Weights of a small transformer language model.
Size: 6 heads of 128, MLP 3072 SwiGLU, 111M parameters.
Architecture: learned positions, no biases in attention or MLP, tied embeddings.
MLP neurons of a small language model. Each row is named by its layer, matrix (down: output weights) and neuron, and shows model dimensions 512-767. Each number is 128 + 24 x the weight over its row's rms, rounded and kept within 0 to 255. Numbers have three digits each. A neuron's up and down rows have the sign that makes its largest values positive.
A block is one neuron, or neurons of one layer that tend to fire together. After each block is what it responds to, as a language model described it from the Wikipedia text at the highest values.

L6.down517:115121113099172162149112120139156102106102106124145122109103131148115124120157127117143114136132136132160095119139090124122187152135136140122118100112093118131105125157144134161125122132137129139138137112158151138114142131078146145125149103142129133119078111167129131121109143108130081133080098131133155145095137121115125131094116125113120144094086120151136107089109111148148135158148181133133147127124160106124177122107074142109088165151136121142177143125096114086186093100088122122122132125141117125118163100143137141180136179130099152106108117119145131051081096095087140164165117159129170136115147107138178105122086119139140141122104132106114146132125106122157147053147108126127088141177123143119118105133132160083135166139157149121133096093143146105143130135156151
L6.down604:122110156066118154145145138110163149103105100120111120112129135121169140157097143139132114154109112191172120144109139150138137138126086102156132123148106145144131160132119094128132186118157154126120111137098158101096164107131093151124139150115115102140135122123143164123132129114125128100102173096125083109098095150134111144134152142126115190130108154132091111122158093107182165132120151111132150139095141104097181142143166108093092138114139166141090134138109131113121111109147132126126099170141162091117148145143104130125090112138141156143098102124125142127175115119117110107133107120180149136142121111136094122124166158146101143126143107097116148113160084162147178132139103103103116126127142123158161139162094171124151091108156151104145159102168158117127137167113117
L6.down842:137125125162130108121148113126157164096123147120169108130154152148094147133144093137072132123133130112140137134128155174138127086127162126135106154086106127112163091132081137081086111169119128129148129121133125100124157137137116104130093156157109176117091088114112141124116119122118094107132095179127150079080122130166106137110140138129116118099116142104083120119156102122143143123108114098141127131113127094140095097104091097095163170110116128097123093100115152091115106103158113120119115130085116113107154136165158118104108111091143128130134141140142112081142145126178169132126125114109092133167163121150171104158126123124151143121094119126143130145120138119092106105150125100088132189158111141168149155107150156122109127105179097117127116118113137132128142120116150
L6.down854:136105123128120098120156117083102134166158162098132112138110167094163096087151152132138154116150124198155135096140167139145162127173106116172115125104165142123133126156116103113186135119152164096118072123132167157122169153105156062130113133083139086154196116136158134149147096150095108124127105074053147125145133164128124134109169163132117159133111137093150140100134125129114105113091150119097156179124081142136126162155064138147113133131131144117109131112148110109132155107146179151093123125117128163112110141128110160144118140163147123092166102122152123130170125152181099152147149096110134130153110121081135120115111122134113091096116130136135135139124121131125142119146132142110075129138129141164153110104111122085123119122103142156134133122147129129115159121154153
L6.down985:136126134110101135194106166113136167147125144158111136160103100133144119112101106109151130148099099112151108084123115116112108102161135172130141149143159125147137122158100135077142144099120127125165140153119095163110108106115136134181105098109097128123139163172105102110108145095123082143112174099133110166132178156130092151126093140114136133138146113141107152135129111118113144183119136139084093129169160118105174072115136064099139130149130117119148121142096099123141145105136101164125131106100113127136122114109112177121160161171098128106130107091130127152097121112147133140154142135135118142134141123148134123130090152130126123106158136132155172079138078161135124135122144122139130102171159153162146135124124176175147168103121088137119110142132120154138121120136120
L6.down1015:090103106090149093143149113102166081101122143112124108161111139120130116140119160110103146138142124150109106124151138118136170179105171161137128081118133136137127133147112085088183105119133118139161097139153141135100143139160114152110121163148082132090172131127127149107160104157113156124105156103127119094125171132131140096140087115117073131128056118106104114158100139112119142173145155118117104138136102120137122142148102114122129138104125152144120128114156079144130173140132147110158126141087121130183136144127126123143130118139157115140102133160146140105130116099129125184135093104130135133135113142133113134118130147117120089136121118139159124073110128128149107139121085113127118123107105112115093119117120119173102122075123140130140116137143153131134122112119153
L6.down1102:133107124138076100127133093122111119146076159121102128105081144115115097158083131127121163079153090121132132140123122134161143091130123149113148122120145148097128112165136127127127175156104123121147092128183128098102137121127164151136087134105181121148128113159104152147137121095137137151093143136147130115149118089134122148126110160104130105121083120114129124099145147090080105116185138148106132100154143096108171141099167133121143122133117092113150146125153155118139141096111130136111159126152112130119127172133133107114120148119182087125094110123137155139123119130109137110114160128134132138129117089174134120145078178146127179153128125118119135112124145122153111124102121122136085186151110085094168110133126151109147117134156146129132120161159120134105134108101092
L6.down1643:129153118115117123149160151141137101141120142149153138130123100110148122103142125150118134106133130127160144100150125126158177081146123143161125128115148109147136094120139133164141106128105141146126098107136167183128105179135133097144138118110152117098116153126156155132136162081129142158136143166145062170140159097106158165153140185113155136094107174104115091119122135163096120095120091127094156116141148107113182121152108108137109130137140101075119091151107158139131133084102133132155101117132087090098079094120152130125121151100099121112188147122092136116134121146134108137146142107079161095170153156138143141077105138115145123132069136126105123120134176135108151124095158108092140135164083141115089169125158115141145137114128144076149120134177115096130092129143117
L6.down1780:142110122083117142134093116157149111128100134156151147117142135118140115104108146131135153081157105137171196096146139193149115184115159142170099136113153128128106188118118133118125186129120107108160173153114094130123109111115148142146157147155152102147146136137160088160095137093116124102098152182072130120157121140119147132134146134167117127131140158132134183143143102102119131151146126099119120153134102148123124146088096148145123150088137115106090142125139175179151137145156113072129136205176092117153128109129144149175121159151135089121136116126100162122096112098140140128089160134069153146145089118092147122171109116156124138172154127170150114132132126089124146119118064126136112127120135151105106117144128112108152075086117160156128135096121150163138146115119117
L6.down1889:144131142141095116151155119128127169139118157110141096120096118105141113115133126138156136146066111107144123135153156075157098099097123142158128115120148130119137174155115111123108151165155139113111100114099122114119112140136159143115125119112094100137149117130130145150124163118140129121138100070115153121158132125142159137107112124138134138122147126124160118090100139139114138108101179138129147151099121136130178126095137089062161113144126147171123111131137202126140125139120127090159092137127150115107134136103130112108166161115106126129120120113106140116132074104202165166139165163099105073126109091159123094106133109131116120090115137141119127110140091111103152127146120168122102149133123131160125104121133130118142164105144178142149113088085112079112112145097130
L6.down1919:166040151161085121088154153174124138123137126074116124129074160083133081112119123093148115090116125142159117138085155161164143150117147149111132126123104122119159122125105138147152119144132101090175083171141145160121107132110137119143139098140074121099151125131127141154145123180101067111094144146110129126121120059106134123094122140152164176104093105101122147140131107132152127129111125138168157119128111143078155154082122071113112126141103132144091130130064111136139107102146106132123138116119138109090094171144143090154149130154155093173137107135158161144148112121135135119085178166079149123133173163165156139086140153168120123134085107105109076146148130106172157141078088130159121100128116136155136145137111090058129141133136145124133102132155114130176117168130105
L6.down2042:136095135095111133134158104163149123127155117123119153110132096140109095120138136107123137109101117098123114100133157120120129140108099079122140149101120124144092136167130159081164124155153135128105174147132132119120117122147136101093135132100110151112092104135117130122141117138196124132092128114124133126118135123146108074169103091087134141092125120133126117121143142146113133133137103149119133100150147114117125146084180152125129149091112153117110123086155119121121135145113134122128136085146137119131129139109129133151106098145152110147112114087160133168147065121095175109109146108111149117168092095151134114165132133130153151091137151107182125109138165127096137126121161114127108109109114160095199128154096182115096121113129101085137148132123095147177134148121147
L6.down2251:145086165073093143178135138140110093118129151139107132131123140119139087103129143144091141136159117136145073077129154169111156095170128103108125106113094150117105138157135149129134097099140121087121096131151124139172140158128131127150118119147130115108097077145080110160120141177121124135129167143104128102110133167130115089131136139141112096116085109130158116120116119160147098127129082138132172097126108140132147148151077147110109118182127136180101153136065135121123104105130121126165156074135159139151127110096177144124148118107130148127160142149133145113119146145147112146101108094128107147127127124153114128138134138116135123111086132123133106143150151151123123106131140137136132138176151149141102169126109129113116121096123147115139113145128135090116110116125163
L6.down2459:137119191151127079138175100127151162121128142120143138123134127130110131100189087135125110141079088157143116169108145140101183110138093150143126106167101151124118092135154130135159089138144179138133097162114125148127211117132106114150116139138108119155137115113138096107111138107073114143103135163120095136147128140126095145130158126143112115154113119104105095136150105114108141134137144137125127107124080160110122097125144113117111118140142095116129114145125090135094104093103142142137114189154123140131102132116086102182122093189148140110114136111144138128133142134114123114142122133135138084097121166108111127115200109123115146112146162165142104132113135164125105108126105100100180141161148105122167120084159138126092137148127104071135124145166137120145162128124074
L6.down2640:130145107098126086143139126089092114158130145114132145103145083152125131097140139098096130115152146115098164115146135127110123108125141137159141152064133129127157170147185108139149117094135144115150091111145138129165135124154097130143128079120145135090169107133142157100151061162153121119149137074110123089136114101140147176117150123139154093156169119143071088135127140155122126085117106130093151124110108118139131106115108127125160098162127122127130153140141133102134100127086118167155128164095119133104144144146116085115127140144195117159132121186134147067167106072128130093125108100133119117108119150130163140105107106077111077161068111149103106157145146155069168124119161103140136141135126140132172114139145122161123106129070163147141117163150150119155140107114081
L6.down2947:131132150122103094178127128110139107148093122131118130131154152147124120142103139114154108127138160156116108133101132139100133088158141140135127133135096145116143118104115114079150142130114154099148145167156106131111101128113109151126126130095135137124112173118123124104138134107119127146134088144130119102115116204146112170141192116125111098087131098138168144122155096120133099156150123101159138101128117135149118129126139146133127153105126122084142132164179129131163143148124137112169148133142117083066072115128115064115133121135182106135102090118119161145151169166161137129121143141111123137154141108161110161188101072113091112146112107127118089098133159140112121118119073135115182131184147157124169143120133122087114146153176131134135099159131134134115084119095102
Closing == or === markup (with its line break) that ends Wikipedia section headings like ==Personnel==, ==Legacy==, ===By birth===, plus occasional paragraph-ending breaks.

L2.down1884:098147155104140108140142128128090103116114131132181117094106112126120125098150144164135127130129112089150127145129108182113138129095142114139122143089118139154143124161118121149152109165156095135158154146156142144117060153076173134123114116090142138143179130116141145128133061134128116136144153145106140138159150099120101151140162140158176156151137093150105115122127127119161101121169134125146104113081130179146173106143131141145078141129156152114112118124108135134110138086111160121155117117186106108118157144132117099123111106106137132172084107164097134144140101103132129095110084155120118160140115134158116131124116165135121120127162120064122140122132146174094116144126150092140091111153164114122086137093122072104127137145138111137153103148169164083073115102131119
Closing == or === marks and line breaks ending Wikipedia section headings (Gameplay, Plot, Species), plus occasional words like how and as.

L2.down676:136112123107175088109133136129132124120144120155131152151139168130132132135109084118135091161050087136111141126115100102072114112086140180153126115133131119111118123134105083090091111108107149184081112129121114145149120117130156185127142157137110119138118138119131148110093099091137162146096118145166146145115122156135122094133141113142174134149117115123099123165098129133128111091155115170130116135072162141084116133118144145147114137105165127114137119171142131110133157142137131138125155171091128113161126145126096155141119122159126126086117155151144121120138141121121129126138158158114115139139139174108161139104101062091128172107121140140168095123170141101154090185184111149132144090154115169127149142133140121127095159119118115148132106121116094130167152147153137
Closing suffix pieces of split adjectives (-able, -ible, -less, -ful, -ious), e.g. suff|icient, flex|ible, us|eless; also whole adjectives (popular, necessary) and "akh" in Kazakh.

L6.down55:087143154138139161132103139116113108154132148142132113132140160116145127152135161093124166169143168151078088105133168128154180115135130150156154111107134145102114144129122139114132115144080146076092165131116135139167161104053151142139122105119126090129105103127102136095137154140143139132117132130144148119173126129121157167129103159122125113094129144097121133125125118163140148121113134119133117117140123117103144137112101158153145132110143096109124131140122111129154145114143149164184150104135136154135101105105119141139126115124160141155129150155163145122090096094117140172106163139128136146127140111113133124139095152073129130133146121175133145120156082135132150138162141154138132133129072113109145125140134098105149120133086131127124122165099139145079149109146143
L6.down98:124130149118122123138153155105142126145124121159106140091159130133161107164155128141118116114143102164117110152124132169149125106138115138113133128130136101141128154081112160153130122127154108090140152100114116084057132074119158142099106156112124174136137116149157155097135099126154142099144178088093120136142098116117105142113146106112126133087094144092116157173079111110144127165102101172126126164145087092130116133084146131158144104122123131081068124128143124156140126150130127170131105121108130122097127146123144105159123133108132044123102145138105120079095155119132122161141113144153108125130140135157180160093145142131143162107092073119134136118103123175135123169115087171165138167117130097138102093114134099159128115122121094078138140103176172120113102122122116
L6.down190:148136127106108102109134134138177131109112146071160135111092144094115148146083084141120124122146074112147087086201146124103189111143105095146145154126177170094121125100127150118104110129132119096113141104150110105129125105141111152115144129129132187149118110108117124157140147076071146091101132157115089129142148170113111180083145096119095119192081127146168163124167109147120104131170103129094082130154138147121141117109133084146173099166119112132142132150125131145119112110142141086122177146105083106101104097142117101115120124119115148101108153115135156137113087111130086139123152153146086143178138110081162127116120108102116168150126120124074104128098127147125128141145163122135130104135120122079118147128134114119144090134108113102126133146090159167161148104077132
L6.down262:117109125125140159137132129134163110135139116173129206098104152151135122135138128120111124115128165153091128163136109149139182122139131113120104114164175176095185171117122112145121071131108105100114118174156168152130149140098168114159124160128129119108115114132118145131115146127202143135163141131152170111080113126108114146101126143163091151113100145111152159160154135145149089110122140125114144165159136094145102099108091101104144126140124120119123079135119122102134135122114132109095196184114133113158129122089102133137145143171125100125117104134161123160094118120111104139126129132083124132112115098167119112136128154103133131147123110120145107126148130123097156110125147145130137126137111137104066093127119137202179126138122121128129097084079113101127113152149165
L6.down357:131167132075082128138171129119121134098129113131161149101097141144151106108110152119115154136091134125125165167116128139146135116143139123137117128107128120125147131113162141113141137138147101140164116114141155126170173106116125118100118098120098143142160133123133086128151078114114093180130124136135118152167105135128151167121129155154111115138134100089098131105114122110119096132137137131125124125179143108108136109164116112139121132141114148152112098097119158144122117077122126143113157100109115128178142084116125107118095138152113173139115112110059150118113103196135137105147168162071125139065172142082140112135115119145096088145143166120144123115076115158111111087100192095145098133127101112118144107129121127126092152108111164140121134102132123136158143102118168
L6.down492:137134129159129141148176161110154145119118112157162099136119160145137079094138104121110118144120145113116119099134143110142110148099092155122183136101129094142162158127105131122116139143108126166104146155184138145118126155130131125146139167108125140158116089169127124105122104128109124141107144138117103095126133103145168128126145158152132136124117112106123105164116135120123116156117184118101153143151150105076132149105110077127141091153151126158113107128051085146126099140151122124122149163104135129126158120127130126127120130123108155165117108100091126101097121130178108106121156095123138082102152129120144139135125094139134125142137141154119123095081104102094099117145135116147150090143103090141106113107129088132172125145156121168136150140139142152104111128143106
L6.down1133:144127157146109118145189142131137173098149121123127122165125142158145101115139138141135189184144074144129143124106114113127139167150130109124122133100138137046093163154085145117142150094142157128107149133161155139105101139107111149098123102121103117139149137158129124103145117111124083136143152136138105117127071105088171169105095161100094163145110153122099142149115133116116118134149159139097078108141143125145149105124172086085102170140109106172163099155115153117140081152103133159095090107145114116149160083131118089155142143098155133165138125130152134123132122170106136158069180121091135096135135146112150142099140096100120110104126134125107107152125129120108153120152125132132119117121056124100070082162084095098115072138132117149116106116156085105110152139119139
L6.down1359:142141125141132130197125127111106141116125111174126097144096121118116123119101106138122109136130160091144127120159135141112136183094122146126168063107138138122081098140127143159158124047150115147135158104110124130134128062139168156149092122105169113169119140122095115104144136137120161129141119100099131166104136138131147170120141154114102136115102145125149136097111128148128112123136166122134138108128137156152125105151124154125084150158137129140131137159102118147097144116143141141113179116151127138157109174115140114084155134100118109158140144138106153123130131114126100142089135115129111195108087132140133137140114107122169129167146089098082137107087118161168141103135120087155109167136062114124146102141111114098123136159159128138132107119116130136133123154122137
L6.down1369:133130138105191126136142140106119121083138160104133124115173141157114128164127117111116160117167162121119101141116129127114101103117154121124102139145139119117152152135135100149079157119149134096133141133144134139129104128073113085092130075139132171120155090117162149117092151116151182106149113138111144158115153131145103125131113153143137128157110145106139101130149139134164112070144132073093121074146118150133100122141134113139153134089144078105100161122090097143153100150132105156120160112106152144187134130165114068127109130142107158166139144153120139137137166122188119127119165127107109120138128129125119132153109103102144106128085140154098102134111110079093150128156108132111124112135111143074126145120128115104148121133107100136110141084114128144127115162119148
L6.down1437:142147105126167166121131126175135201129122081139149136095123115151118138111139179131104105137126105114125115099178139138084101118149098099093143157099134124115125171089117117123147146110139133129151118187159123092087144183095124117142162121143114140137147125133140109127090112140186151153130102141128129106135099136145112145103176152144129165152103115155136131121160086100169109129132164157085140116149117093123173137139128105109152182118111152098099097151111120133152123148138153123139140101102123123112109117089157116110105166093126132140140135108139118094095134101195143131150113150139139172134159107099163131080161132098136129139102123099100135115130102112123126157123131122155116156117093133109078120161157144140141133142127111140142163112081100101112144090114153
L6.down1553:100144140137127152133161135132126118137105032080119134126128111154092128142131085111141101114111164157122112130100134139148107147131131154133112138175121176137121129115130126136141079138117118103136176089121165135103150148133182112150118120122105129127168137077104118106138153170123150124105105142121159122110132115146088113102160092117133113113143138090121130142123128141135092090133109136111088075150148139151114106169098124106131130136148089077155119109120102154183121126126111098118137087156161155117093165125177113141147131092160100100113100095107118129086108100142114141140127164088130156107143139119098163145140127123123159097153171102180112114096148105142146101132146151129138068092112141063111125137144138074169080159134134119147157117106130140113115147146101
L6.down1900:124138131114108147091151127104165151138103105133149113164104134147155121120118084112106155133138089129133132098132111129100173127078093121133119137147124123150137087127177124129126137055196133135122114115108108103124141136107111117126139125163112092142114147157120097121154116063127089129116169181114131157117176177155134160109086163153128131148113138133136102143086137114126051137169116124137090135107147140129126134165125122141094150125142152144182107123094128137135147145115084115158080149141148124156127149159144131103138136113136123134102062117111149123055121114089099131092144159114137211134141130131171133141150152126087142116161166123138088154107107142129165083167120121178135137107093139111123119132118107128118133125140140098116131129075085105156121084131132
L6.down2107:121148116124166147131117128157132170126114107136114118179134118139116132149116135090127137130136147146068163159153081136118125124109107162095139136137127188110147087156169143138113104163139131096165161102159111151143174096068110108116101152123097122086095120102140118102123116143141127138159126100107110112102150142119050159108144135141134157136118127053044086111160136153131134117074145108106149123171174149141117116143096150109116170134185139120133102123107102149121140140145127105140154162111115146149106087075150120123166138118157130122151161115121114148143123095137121112134111120091120146105083114099112136173171098088162130143132201113097132133088108187104118144112152125142099092112131105108100117137121124115137135104141124136079125129140162122141167082129109
L6.down2466:175109098149142135122116122129171077136115118134115084112135129129130110164138116126120137121137124149080127137186115129103110124081124125151145149093101132144116139147097134124145149089141160086140107125116138151121121143129162171138102093109140177157117126126085118145134153120154141116091129141138100150111143126133123132146116145145152094100103125133114149114142088125105135142104130133101129103125129122118126178110157111126137098121145159090109096171176156139134142148110101169112163120121131113092097186102101149139101133156148172117133095118146156140154150142108141154118149127113131093127099140134134132123101133118118143114117160121114088072148129149109139142100132094143071142115153125135129086126146115148108158135156146120127151138154145086164120135143115
L6.down2575:157132094112153164096170124142145117087097119148144098085101163141136148155128156108124117108105091128115125132125151104145094163112116123141144131138146164110121108114114115146162157120119163117093122181099159133134140144148099190121134087149154116161116139148111127112053144126106133106119112132140112116146091155117116148113193141129072142139094124172102115154102132150142102172119191115128125162149109112148164162124130114155128130167091141126135146079143119163132130118143096163127120113103142119127110109128134145137104144123069134139140123133170115123101099150153092158124183139134086121127150093123146117083136109141103109142074113117124089167099093130104163154158132131131148157123080139103101122121146119102123132132124116117158108129111121106141162136142115
L6.down2840:151125146097118121125143116136122136120147130066104119166105175158107132126118133088084107113120178091147093140163113144121157156128109128127137083144109157106174130145134129160117108096169140061103167097126155133128152094147165076100098179110129136131122107145117176156148121116090165112137155102117110149121151133135131157143114116141145142111116116150121148149104099119162117143133114101126124135109129090134109092103115117095115118143130070109110136120146107135106117115114123144090113141102143178144097114114109059141105150105105130121150107071108107120113116110158103153136181107168133110104117153121114162101145114118159165140137151120169108076108122108140106099149135080136077119140100166114129166137130119120119148164142151145151114162106133136176129083124149
Adjectives or nouns completing a phrase that begins "the most", "one of the", "the first" or "the only", often the word's last piece, e.g. unfortun-ate, fin-est, only species.

L3.down397:142156153133166114127134117077122137099116136171103180189095112122140134188109121113106131129133145150119145127115121142124139137146137105148142141157103113096116132106139195146106101092116128124129140155131089111142134095095134174159155095094106136148135138137132138135128156112156172095124132117162153130101153136126119090104110107073138141126098093112125126132125139097135106137107135138117120147151170160081061124150166124169139118179124136120145108118132136128146100103126143152149132122188194121156118136126124120117097150153120088147139093114153120146120094100119095137122150117171123156140103136114103164122114119098118135120139122102131140129154193116109124139102093131116134133135131148111125119124125145153143108131182103143118114138122144105156124084104134
L3.down541:111105155123187154128145098125122169082123181123152137133101093100156141181124111112125135113127122113138073158164123126087159165156092147188096100154084114118151149134123142139153143080120125159118122118155108152165163145109126127155095141088087121137121098160152163147084149169127135152153124107129142122121172104119125137127134143107138156089106133121120128133115165143145073159072195095096140123128147121084098148121131140140153145160124112132145125143124132172173138148134100136163146158132193153147086087130088152129143124162141148108091117155131117089103118118123099142120167127132142145155112129145139162124138114107161126158171077132123107148114111122124133134101092091115127115125123111108151153135106160121151101150116157113112114149113159148120101140130141
L3.down1901:127149159088162142123104095080147133121103135103119124114124119115094132163125135131158142132089095111128141119177152087069163149130095145134150090090109107126123116154061139089064150107137164135162147139128106125164141126148104172136091136091112132107154090144078141146138132119097151085095172104137141144135129119138162136135111089109115138114078117133084138151142158134128138161109160128173097109126181108132094149135106152135145151122094124131132121150093126136123148123190116102142143112123127117129099106144146131106125084144138136100141120117160089069091123111118127139144132121109109182132116138093128159109167121102138052162165137127112131152143167122131158153169087122117111157135103131170149114142163126133160136141140154122161088098108125130138167114126112
L3.down2749:103127188135099116152140145147112139167137171144098159142102123102139129134119107121129101138170138116136121118142161138119104135161147111148123147197108127128195107135122092142144106109087149082106183115118152179182126141135166132109102139109121152090066174151137111121161109093119139169129072143084128105112153167123122131126168145151122130148079087181086132128138127151134141111105110144126138131164135119135089173141129113120115104163149124102152153101134121131129078098095093139145142105142181084144129138112142097123151148127139104126117163102176135132178111113153138123110128140141115101142118148138091134160102155131142167120123106113091142142167149141121149138128131167135129134144155108111132154106147153122096163155126159117150128133120085161111135148121110
Ordinal numbers, ordinal suffixes and superlatives after "the" or a possessive, ranking something in a series: 67th, second, greatest, only, largest.